Weights of a small transformer language model: 11 layers, no biases in attention or MLP.
MLP neurons of a small language model. Each row is named by its layer, matrix (gate and up: input weights) and neuron, and shows model dimensions 0-127. Each number is 500 + 25 x the weight over its row's rms, rounded and kept within 0 to 999. Numbers have three digits each. A neuron's up and down rows have the sign that makes its largest values positive.
A block is one neuron, or neurons of one layer that tend to fire together. After each block is what it responds to, as a language model described it from the Wikipedia text at the highest values.

L3.gate35:488490485500476472468530522524481539536506488537546532475485492473463497493503544496534494541496512478490515485497539543521525455531514549526542546482466470509505522489531496486485451455466512522504475481496519470491471512523497549537526477514533539498556491477508491510487475493474491455508488528493504519517463523442551476455485456485545491484481510511520514499512484495453495475524
L3.up35:513506470485503517477533512497489528526477507512462504500483549532461483520520537492520477532537520499445526459436514553492507476531491521497510536460472487470494494531535507471550515480474497544507511528490507496475502529502450483532510538490515527514493517484485460487450498523517482470473523500515490531470501491473514508466502524509489534535485489518479457464496481535520479502520
L3.gate250:484514526473507475457511498493467519510516521485492478482454497526483495492475482516510512523546492458509509514528519518510506500508534507515491506516493540518532514503493484519477525446533548465473494484539491501481504506461513526516501476497503463479488556514481503505467487544493490501452497501492498549473493483529490490495475487498516500522476477549431474508465466468490478537500
L3.up250:458501506513509450491472503501483516456531549495510516482524513493477473491440518481494488532491454518484501423497477521498449476505511503535520484482476518523503450501489490513519482437498515516487508530509507505480490520496503499485481528524502493486485518506439488510505540479477540488490468491543545468477467510481535479503489450528488478518528519526479514493456528470520480503485
L3.gate291:473503505480503467530470529485526501522495444469522484497495497519506526497501532500519524504499506506478526479478473550528487519502493544544475511508468466536492486508482478510481516467485446517500519497494464495473530515469458524482484487511484515475491501528481499521510418546478513516494522449517478521501501478470497494484484526468484443486523506514516569491544495494502469502499
L3.up291:469490506523498505445480498503488497481518509529492490504487497471482525497538484483457448523513520514510503479487508480561449521525501499517495483502484522508499502502503454497546538481531500467499540546476506518532494543499500473528514485484510499507466453514473491475493476507512491479503491492517497508499559517468520479514494501481535494504504475499508483523473495517522480493531
L3.gate293:432479508515512493452536470493514475506512436506540504471500535525481528493461534498482498497518539522489507508488458558509487515505530510446476512498486471500517514512521499506525478517469498553493522512505525500483512517482510478594544536503487484500551515479494534493487495516459522516512508523506485543495440488503483520495462533530442457471509519495501507519482478487469516522541
L3.up293:458461512531511467459491511484516510514510473482484464509500493505473508491467473531475508503514509477487466508449457492499500460482475517522514538504542485514542470492538482469485472476437535498519487532511490474492523496497493499494528512550526512523536497508477504482534548509531448471519467493519534504488468508488535469491535509511524514503491488564525509518486491476554523459495
Responds to: Single digits, especially 4

L6.gate35:546498452467490483540517495463511525476506496511508504502465541480508521499461467496523495504483459479495508508460498498485515518497472517478524496554468496499497472499516528510479523485509544522530481531522531510468492492487523509463465530479529466509503511525501534520486513506463496499499473479475542483513546528519443498506515457531474505504474523568548527531453515497485508502526
L6.up35:502471472473442508522510467484505497471527481515523563479535511490514488500527508505483474489504458477494512477499480472524500516554516488519479475531536502465504521527454535523500523507509481527515518504472533500471548510517473510440508498495515532428499513492523452527520459520466514469523508497496503505534515505489483495535511479491458517569445503509532504539468524499558511534465
L6.gate80:465496516523482486466482495508475469486499539515508471496452523499481519495498500479506489481482513526518547537526458476507488491494498532472543481515474524525440551476516488507525479495466534505518515451531445493463496508484518472512496520546510491479499508456517477492531504522523545482506476510544466522537486480513490531466512526508498497534523475516499542513499519491524523505492
L6.up80:481534559453484495451549520488515476512493466575504512494512537512495488502525532544509536481454505511511499482508484529493522493503496517505551482480494450485475530530516498501511477509494502507563495505510495504457470481467541489463539485502496519494532517527533481511484479516484540470496478539479510491519461527502485486515474517456515561524500522512489550483536527499516500458486
L6.gate150:506476451485465505513525461515493513535465494495457477495537537516515524489532478497465501546485456478511526526460504503511525502495471490518543500530497479538508509520491504500476479455511489479446503529506442506481454529492542517504519480519523498508529464558490481475549504492430499508467536477517520507474504526475510526498531512467497488511477476466485496469528559531515499476461
L6.up150:521532538517527483514535536517502479500471489472492448506559532529526541506472504501481502517471505533515505571529489503500501509509482492494464533521536497489516514511451524527468457489521490474516472492480505486530508509517445491507499508487429475425481443526507506472522448525532477495484491532520520515478502490480472454498528540506482474500508550537487477502530532531508494483521
L6.gate165:517476509508486480532458480467490508526518532464506485527505503477532505531530548444526486504484461506531501573473507462515473510464534497509498482486499492512489504535511519502490505486497527456488512540506512470499492525492516491468519537492478539482503524481552460502489509461538474533494506495460465512489472478503499542529497539448539509482509477535506504476522519486497507510520
L6.up165:497537487487506457500527476493535480490504524524500487534472489519509513537500498503506442525475511474507536533553475497512499540494530502487474473496532516510501409480497500507508497523501493499458467486495498503504451567523497500500483488456525469536543525471530492529502493524520482493466499506488503502459520469505533507512500497522537519489499492450498491475523507488482503493540
L6.gate377:481474511498509539513519460491500490496484456519503541520489472532509518538502535487463513497506522457484500507512486514545494511522480512505470534485502492476539489566492456499510527500508461476480517537512484500472471471492474462502494476518493489478501481466562542524481513474483485495505482502492474509519504458495550474462528468528501493518504520460459522504564514502506536536455
L6.up377:518445458481492523485504501483512509507503516513524494477530513524471542509517467528517468497496519499470497489483547465438470564438479477503470492485473528496489469484492478513494474494469533493477504501509491520490533498536447440505502502495525567484515533556474529526488482498523493499510444511510531523506524518531520501515513490491503490506508514467525523475500524519508481519488
L6.gate423:496548493511481514514493501478492516481488483449494510456503492503463521493478495519496452487468443494504502520466508487507517528539480500469461542521469479522521512480551492497480450455522488481504480506509504491504524518468542507521505517511464501496498499502486471500477540445508502521441473514548531467524525475535518494509547510478512481490539454478526510482516496551500534505490
L6.up423:473536496469509458493510500499530530469464521479522522460499546487460533490485524478498453492497455462494523532506509545538495522475483546523492525542496496496496501496528495487511489471499519500499443515500507482470525502437515507475478506513464521493513497493514495464499478461461472477463490476564463499531525489472517464489504520502494502502528498491509465473490517533516479507537
L6.gate472:503485520490489527511560472483500491517536493498518507519479488508521497454531511516452464508512541475503504507514558518517541498488548509502502526488524470506523528487507493518456512531520460493538521509473517546466494517531495535490535479489443454466499542518515514485506477477508509468514511524516479488488456531493494506542502508490495470505526482480534455487491515512566488512534
L6.up472:536510438466531522506515535522499492480529465480490517453471492485521468473541514483524499474543514514498469462508504532487516510488452501538506490463560492502534517509483483509456571496485466531518527511480499506529514505479501528514501556481493545462449486514486506469475496479511485514427438500502498484488522494459503471492477501473488522507523523549510549512486502521486510483519
L6.gate504:482525490534502492502498519496467522495538513508541482520475481446510499541453531477449548470495475511494517483527545511515523514470497505523489468527491476527473543510525494526472557474502506468530532547467446427454487512485524504459498503474501479479502498489460516516506477452496515522527519525497514536547519558471514494480450508468508496495498512525488504524537490490488530468500
L6.up504:542529491473510495486495532520497519506459538489502478511479520482488516523561493490505542525544483485529536441491517512474483526475543499500458477534490494483477486542525531494509539469481495484486504497509530470499491511530460521520488479524535464471488547487488511471458496523480555549539506489497502498526497509476544450515509501467454538516519491484518474419534518486527490509465
L6.gate510:479454467466478501536508493472547463494505497527471487497484482506509503526483500474490509509509530516474527494491529493516529507488509442532494484512492520493537475493514518528491496513495504510506516483445505506512469484443485473503516501438506465485472472517528518432462490499526515535511458510518505508501484477504491540497482528520433519490457504507493518495473491462463497477504
L6.up510:547472431498513454518511488517481520529472505472506419509537474480470489502508459472497510565498507487544537493529470516492499491497522460531504477531511483484489479513509512561515501434519551487464522504535519461480535508513491502500433480470518483483502525513488506522468523526464475526456495516516493529477479505511488541468494510554486533516514483464502489545488511494473463471514
L6.gate514:538488446485503499498475496465495463525470455481533476513499475489518487484527472515507522502533496493485533519519512486499498524517486501497470516513500493488496537510535478513511486508486496513455494454508512450467488460463494516518483507487520469493475486531501493514506469515518551475510499560496411455490455492508485505453461548496521496494546474449537515446528489505499529480504
L6.up514:502491461479517495535463505509513503490498498479542534482489455491556492516464500527513514470500481551510499475476483467527481566498483493488515492474548456508452516497480460515493493493493489478456490486551499502514509497509493506504463534461495517498500480508502519513502525463480481486519518521531420534511494515529510547529481501497523463520468493491494532487522522519507508488477
L6.gate536:501497497493456517495511529504541519533486507481495511518537529526485503496516541547505505494493503548477473487513516509522527513539504482497466491493471465515471521500505525504500510494538493490521460441487494520527533508533522541499495550497494497522485484485468551481540508477449547521513502476512547512462478538507472537515526539498505483544468463525486509507499514502431485492515
L6.up536:521538507511516533465489549482532520473534504517515524475516488486507480496483496511487466476531482511501554525516491482466501519509521496538510519512468495540487503516473534503516540526538501514477478490516510489484495493507451530489518467506458480502456515487471543512515505520511505484482492529495515504506507541490479513509538536445504539506520483469517531475487512478479488520478
L6.gate583:482497491472510518539500481491513550485501496511462459468508454477520482483539518511503502536505482520462496466476536471511490498491494510480512496515498487489516500513482475490545490455509527531501489481451533485496514502530443472480514453494522487489519505495545478591498509499460546562484511483495487500522491483490473520515522517476519515535539457476495517493508504503528515495517
L6.up583:435502517546513525524431487471530529516487499536508518502529506455489496521469501515502465522489490513495509522484500528500448501522503510466509476510484467476441474527511529448529516498508485491516440523513534471487461489495524468542498480524518461486491508510515481524508470518519522551459491481528485471533533518508510523511514509474485461495468474533506551540475490492486506508529
L6.gate665:462536508534509504503491533517526530476514467506506499505506504513451453524541496472522449482524509516491471523490501488519495520529502492493466495478493499521493527531472535472468545448471535516505524426511504505493523497497448525499463516491486517502507480485479493510480484526480504495504527499469498495520522498525454464543502524474511506485516523500517521511540552543494506522490
L6.up665:504497469486542507463510459480424498538504511490486545510501548466472462472525514491469478508466457517517501492536464522483478485473501513493519491532480505487501484534479502520542535477492507516507540506511491481515526515502505529491508506472514507491502507480503519495508507508571521510507494487544517501532535483525487520514505503454521518487481475511516483511464516443513518489493
L6.gate717:466500487509571528496568501531513483502491489459462506549514491541484491525493515499514511507475487509436512519480487494478514502484535563470528541533516479492486519534519483509449499470512501514486487524486508450509482460507462492508488542510495565530522516510504501541510519490494528495496507498516485494491513464492483500514483479535482515525498526478527491482496500501501524539509
L6.up717:492497491550467477502523521469505512495466533461497476472465491503478488529511504531499490504471509534458494520484450492460491510487507502496450459525531501481482474495566516477516522496451522542500481505530491422460490476489536505503440533487512477485475507506492498474496490483483486515494483514497471492542507530490518526485522537505463519497513509478494528492519489551486514489464
L6.gate765:500515452484500479542484542490489502495501502473520467480490499541482481492528537486533487507507510481526518535507507469530505501484486449475510513495527488483521504541533495499448481452506551490520460547486481458468495472508479537485502475515512498480481497523560508541493472529508503525494501483518492482474474517486528498477518516518507471524505513456524459480515488483517523515525
L6.up765:494524458492508488510485546539487538481530520527531483498500532511459496561484514526521520523486467474482536504485496449483498507521495500517519533511552494516514488509560520510476475490510523508483457516463502495519472499495489464493463496485493528489449484473503517532476502486516532503519499465529496453480520501437500478520548503504530494469452527471503491505512495511538507514491
L6.gate787:509478554497531521446485482483522481525512463511456480487512498501459461490491471429522479496477480455529497523479517510522483538510486519500471514481555493503512533508499516478470508485523540449479503526439507507512465479553492524508536510524495523525480486490524540512471476487487480479496545568490536478498501517505516516519543528479486505499500507471543522454493551482520501492510
L6.up787:518488434482488512527518476496514542540516466515485475458526465476501471493516524504516483518513477507479510553484483536509525508469511490504556514485520450487503455456532481491498504495459509434482501506501485531507478522468516553536514489552472488505499512511516494486478495497529506485527508516481528477538506525505518540502532531513493485507533559508522461484509478490499553535467
Responds to: Table header separators

L7.gate364:516512432489556511488493474554491545474504474540546518508493501457473483508477498464551503491489516531464526504496524487523527520477494533502478446526450518457489468472530529529453525509482495496511506466477499499513499513527494485481506494484465507495511508501514571471532552508497503497506451501514515501507504512488503471497542524538493499508496507489489536485464502476510476496535
L7.up364:487511530470514460495503497556484523469491488474538525446487505510485487496496488496504522488427513488482439523497517490501504519467518475500479490471492488554488498500537527519519494489506497515549549535520503540571476532499446481516491492452507476493508538540490501532542484488468535510488473506503467519502508484482532499489489484496487558490498478503511493505489489483510498510485
Responds to: Line break opening lists

L6.gate31:488516487531473459452442486463505522493539503485507482514452501522493496478536511504481470507523491473489509508496417528490512536506462506519498488483471484501504508516474483496467459532494523503490509521485535429516503509503506549488485526491523530500504497483466482492484488502476529498472476527472511517488508512476513533503456484499509456474528493544524523537555464475518529507520
L6.up31:502534455524518525552472536489518518499525510458504529497512481543494522495484512544469543523483478459491485522498527516489501463486523519516521533481447462477546508516513475467480458463511484488508455472515529499448510475507493504499482524500501562495479527485507506500515487515521505503486533524473484503539462562541482492472495571485490493461515541497516496523483496490527499507501
L6.gate115:491521482489470498497543465443478515473448547507469487504482509527486507490489518474519511486472471530446508498460479504477533492483522561471513517495476482487542505517504496498516530490519454517530525524506539476512516515467485511553508515507560497475523518539491508503498477490455481518511505516516490534491482494480492516436557495537522522480433487509503515469495492559469482513492
L6.up115:501468525481503521477533531547475535498445527471511511526511493484495479488500523539479506475534447491467497482483495486499483525478506524500478489490502463477526479472459517498501496535494485500550505529513466562503472565505513535479481488496452484538498515486469515491509496514457472516464486524509496527528518526459530523486511532535513498488478533497504504441541511532512549531485
L6.gate184:496505528529493487462486510485539536526502542492528511481490504480529464500496526518498474472519481487468490503525516474536513539524527486502546491502491462507523474481453512489527517479523491482488482565461529475462520523519506474480488478494494533476487509504482490531469503489496516504505490513494505520517495506547515469546493512487504571513504478526506508485479547519467476480496
L6.up184:466528509515513480524449467502523516530494530504503501506486517477538522493503509524480462472500508493461513492508484522482484499493548496498486524515465516519519505532478482503459499488497498479494512513484501506488477455520515500473450536477505467448519500502539537536504514509501465511462481550471483522500505531526464519470473509483511502487498495543522498515536520521511524489529
L6.gate185:482504490512531488489485506522554505510523538524463507508531494539495484546491478523498509465486505489487523497533511510485495509514499515484518497500491474476537510521504472501487491499511516538492474545513475516484504519495537508470524510439480528472531549495555521495527542485447490465525485523489530540503501528456503522450471453500474527489450464501487505517508504498496493467494
L6.up185:494488535498531502449479491507505485501486461487468492441459488497479464476530524517528557513555543514510494505518479476518499448516492523489539523499498509489474498486486488466514498490498486535530472447485475504533526511556533492509484496521508494478500494529517511474496493510512464481527500460503492534492514504479445510500486482479479502464484464501516461485459512495504501530500
L6.gate364:549484493528469518487476493482516489499477493487508529472477495520523469463502520516492497497521486517515538475529516499504549522502487517482498525471512495548514472510507532515544472495490491527521492446506488477443475484486515500490504500490510568460523504511492480492515501510530479498500524495472474524450504509508468499457524487488511538552494444506474526484512482509481468461469
L6.up364:498510548475490493504529468488496462499506484484481509539572548492520501473469476479523462483503480474476470484508561517519515445496501493461524508541501503501489492506484484549508462512473512495467513497501483510483507528523502517526514504528477525504519463532518508466533529516456507463450486503508478509481514523447530510490541497486473544524510524532547524494501495502502524497504
L6.gate365:493518512524503473476511506473525492510526460509482476486513506489491472478522542518500497521479475438508462488460475475532464511486538489550526506497493523484528443508478462505540477527503490506498466476501538497480475514508529531497491526539502480527485451485490502472526508502513484478448517514505527488496480521536478507513506501522548461450529528481507537498527501515537490479505
L6.up365:471489484506521506474505498473496496504513536513497488519478489447487484491518527479520524529500437460519459486451490474511464514501492480537471481525487485485494520507470490498465482533465526511465539494496509471467498485551496520535538524478465527528463498518521518506544508479477561453521503473509492491487507459489516521518492538528533477534534498530469497478519517512478518506514
L6.gate425:484466507513503482472473492529476519521530496507501511512521493509459482469486503485480492517478464490527498498435461536516463498476489531537501484532467472519481525505503492493474451499524509526488526487503515489459527506466475519518490480481495508502477479500490461515552485466498498464489511527509474467488482487514527537521438507532551531489473511484540555544497496564523521507483
L6.up425:501494539466483452490521478502524473548464473504463482500471484484502489550533505499463525511459454525460462447526475499523477497482502502509487507508507502540488476528485502475481535478491504515526452501489491460490501519510492571501551551477514463432468495478513454497528520508534492533535452487526506506472519499505503514463475468491480483486479472489507491504474541481511518481504
L6.gate452:477507521488493480475492467515504499513477519490510495483470477478460511524488465500457479482476526505496460463500493479509499494518474497500498506477509457488520474492505508474483491493545523483523465502489541522479545514517536548466533495503510482485466472482484502510504513519503533494468515489471527492518512480461508488564494478506515529475539520512452478513489531518541498472438
L6.up452:513521526520513509505515507472510511516483527480527506482439504491521486516554508474487452521468420498485497490539472509501484495479474490509503529534454466494537503546477499504491512473508508526514514454500485551523490503490485486514496516488513540540478471521513514516518492495566460490519520540510517528508468507504456498474497517470518529476491523511517514487476480488518481512526
L6.gate519:505485508490514521516509458486504524503489510490541480452465489502459477483541504522522525504485454457457489471453505478516513533481480501547491513479468539503491455516500526497468512526516452487546476509465509498452492512491497506484525517522522497521495478528519510477511483513486475487487497489484500506498522519497537480547489491478514537505498530482523484480515478490505526485504
L6.up519:487545491493490502501500495468511552509555474463472470505508516487451507494510515498517508501503524493522472475492517469455463444507500522536499504518492452501492515495484537522519469495530524511510478509488496497512450488494482488482503500515504488510558510500485482541535503506473476499465519511504467555489488519485502484512515512470530492495468482523501514522483497541538519514543
L6.gate661:449479452468526493455463455498529522500505493492513466496499532498469519466506478533457471496495501472473455483501501508515502490508482526517477501506465496512559519496491544501498514494492508517485529530497529470513480487574520504528478535470535493499487527468499497519517521516495468497512539531490485520458497505492488487465563508504516526474512516500461508506464483473490481510502
L6.up661:516501537503457501513512512509501487481534518494492496472499486523507499465506452521528549501519481519523491452480540501480486477474532511490468455505482500510477459492515489467505488463495521519497487500443523524499502544447510524463476511475501490460499521553500467509539490471517503504440555547486525548512486507503541478486531506493503521471501455513478490496504478488512521494519
L6.gate769:486513512470464472537486531479483535485463531564458516489496470484470523483507494522568508489508503519493530517470530504520506516497538544522496499453516501526499503487507532463501525470492514467552547512507480492504516485455442472470484499468537523528575551557550527508527472489526524514466514497501511569508516493494510472480525487471532531511495494497448504510508481519470492482486
L6.up769:489503543496504496524510523520467464520508472494490470458492515519502486497503514507489501473513516512488490446486511508454503503491484540496504490455457484470458490485522510484478513497454491470489520509524483507505509553489553554509523521468499533501530484464539548449483535529504478498474520495465532448498493488485511544485547502464479511459444509527498487557464520533471537564489
L6.gate788:485485525493510501505515542500518468490508473480509500509478485518446477509546515467476503501494477488459530504519436508504492457480447448521532480507498506524538524515526467531514509488516470487489459495494537535507510495502544480497500491504474518516500508488531511510495510502475515490489485568500470520437526526482505480496475449519568515470527501555525493478492490511515502517481
L6.up788:485464511490492493524529538465530499524496481527499504507464494478453511496519508492511506501467481487447517504547487506497500451494457451543538510493483475553511487502468468481489516477544528481500454482512518498520557499489506473518486463503530470488517501508495492526485468512458538494522523530487495517470531527484499463494495496509532517451516504501513491492499501507488462487517
L6.gate917:525509489512507468512530547457511504473484499470530488452509527531494513515492463542503486497543522515466495497513440482526522506471461529461513550499499482476488508494500478487486471496509531502558532473511511522524521474507485507496465497447502534461481512505541482436453449482496507495484505525547464474529531514477476498479527463494477504477495498479487543491509514463504444506545
L6.up917:485490493534511499482485475512503534489490483513481495505454493489510574493468517500497515495474459517465454445493503521526492524484539489516533504469503509476549493520481465496465473515486507444560498478478519478520514478513510566492427503473458506518498484519443470533515500491432541528478519512457502498498488501535525525463496533512479471487554511490492490525499527530502496498482
L6.gate952:518524513509484519502528476493476479546497504528489484476504498503469487452459486478480488485542526468542473502502503480505469519472491491515450497441477471502479522525455476480529509486496458521460515503465507534492531502563527519511491511487496505499491491505493506496488480482478471497504519547489465513497488450478525488543466521492528568553513518538504500512482490508503497529447
L6.up952:495479490501494508501496512481471492479489448503475504483515460530564499522480490493519460505500500500500497459521481528488488463483463536492519527492459467510523520471543494476504535506497524491543464535492468486488503541520537525465498476468499537451515513471553514580510513491462499537483509505527530515483457513460480491465515492495510507501487491497457509527474506459486483513476
L6.gate962:484507484511445422468500522508552473493507511535501463513473526477507517531481521495507510532467513470477467502478498458512521519478505477528480495511455497514521508521478512508492520531484504516455513485498431532533490472506537436459513497498461497482508496512514491466516475501496465452494491477526507502511506486535489506535507498501547493470520483472455519441508526496554497486446
L6.up962:503482542516473488479484485533534492493522545520520517497482484467508502462507502487531545478515452507479525479487452508462483480479500535476491530521492522570476462484533500510523502474476495484537507528498512490475487523506493439521505522544494485509486521474464423485556526515480506470517506513502491491528504516510525497481516472489478474471502544498524479527509502516518490514518
L6.gate1011:480517504508488500472504526518492490527488482520509512497486480470482499458473518500521503493471520474486479444512492507521524489511523544537513500479480497564545547456530465444501484472512526492514507484501482468533489516534529522474483505475473526493504542474503511467506526515482449477509497490473540514510514500496522533464533497503487509492530520498525484504511507565528490480444
L6.up1011:504509518497526452501534515515454506485506513520458519526524486484498522538513471495504485495576534534456498527491464501562450454528512502484522494473476469507495491500500442507483495491485510486470514472485532477475544493490467496538496501511515483518492496503515486505489530496470503502492503513478516505498529506528490476502538488467514458473483483462519485523508483479455519523513
Responds to: Counts and quantities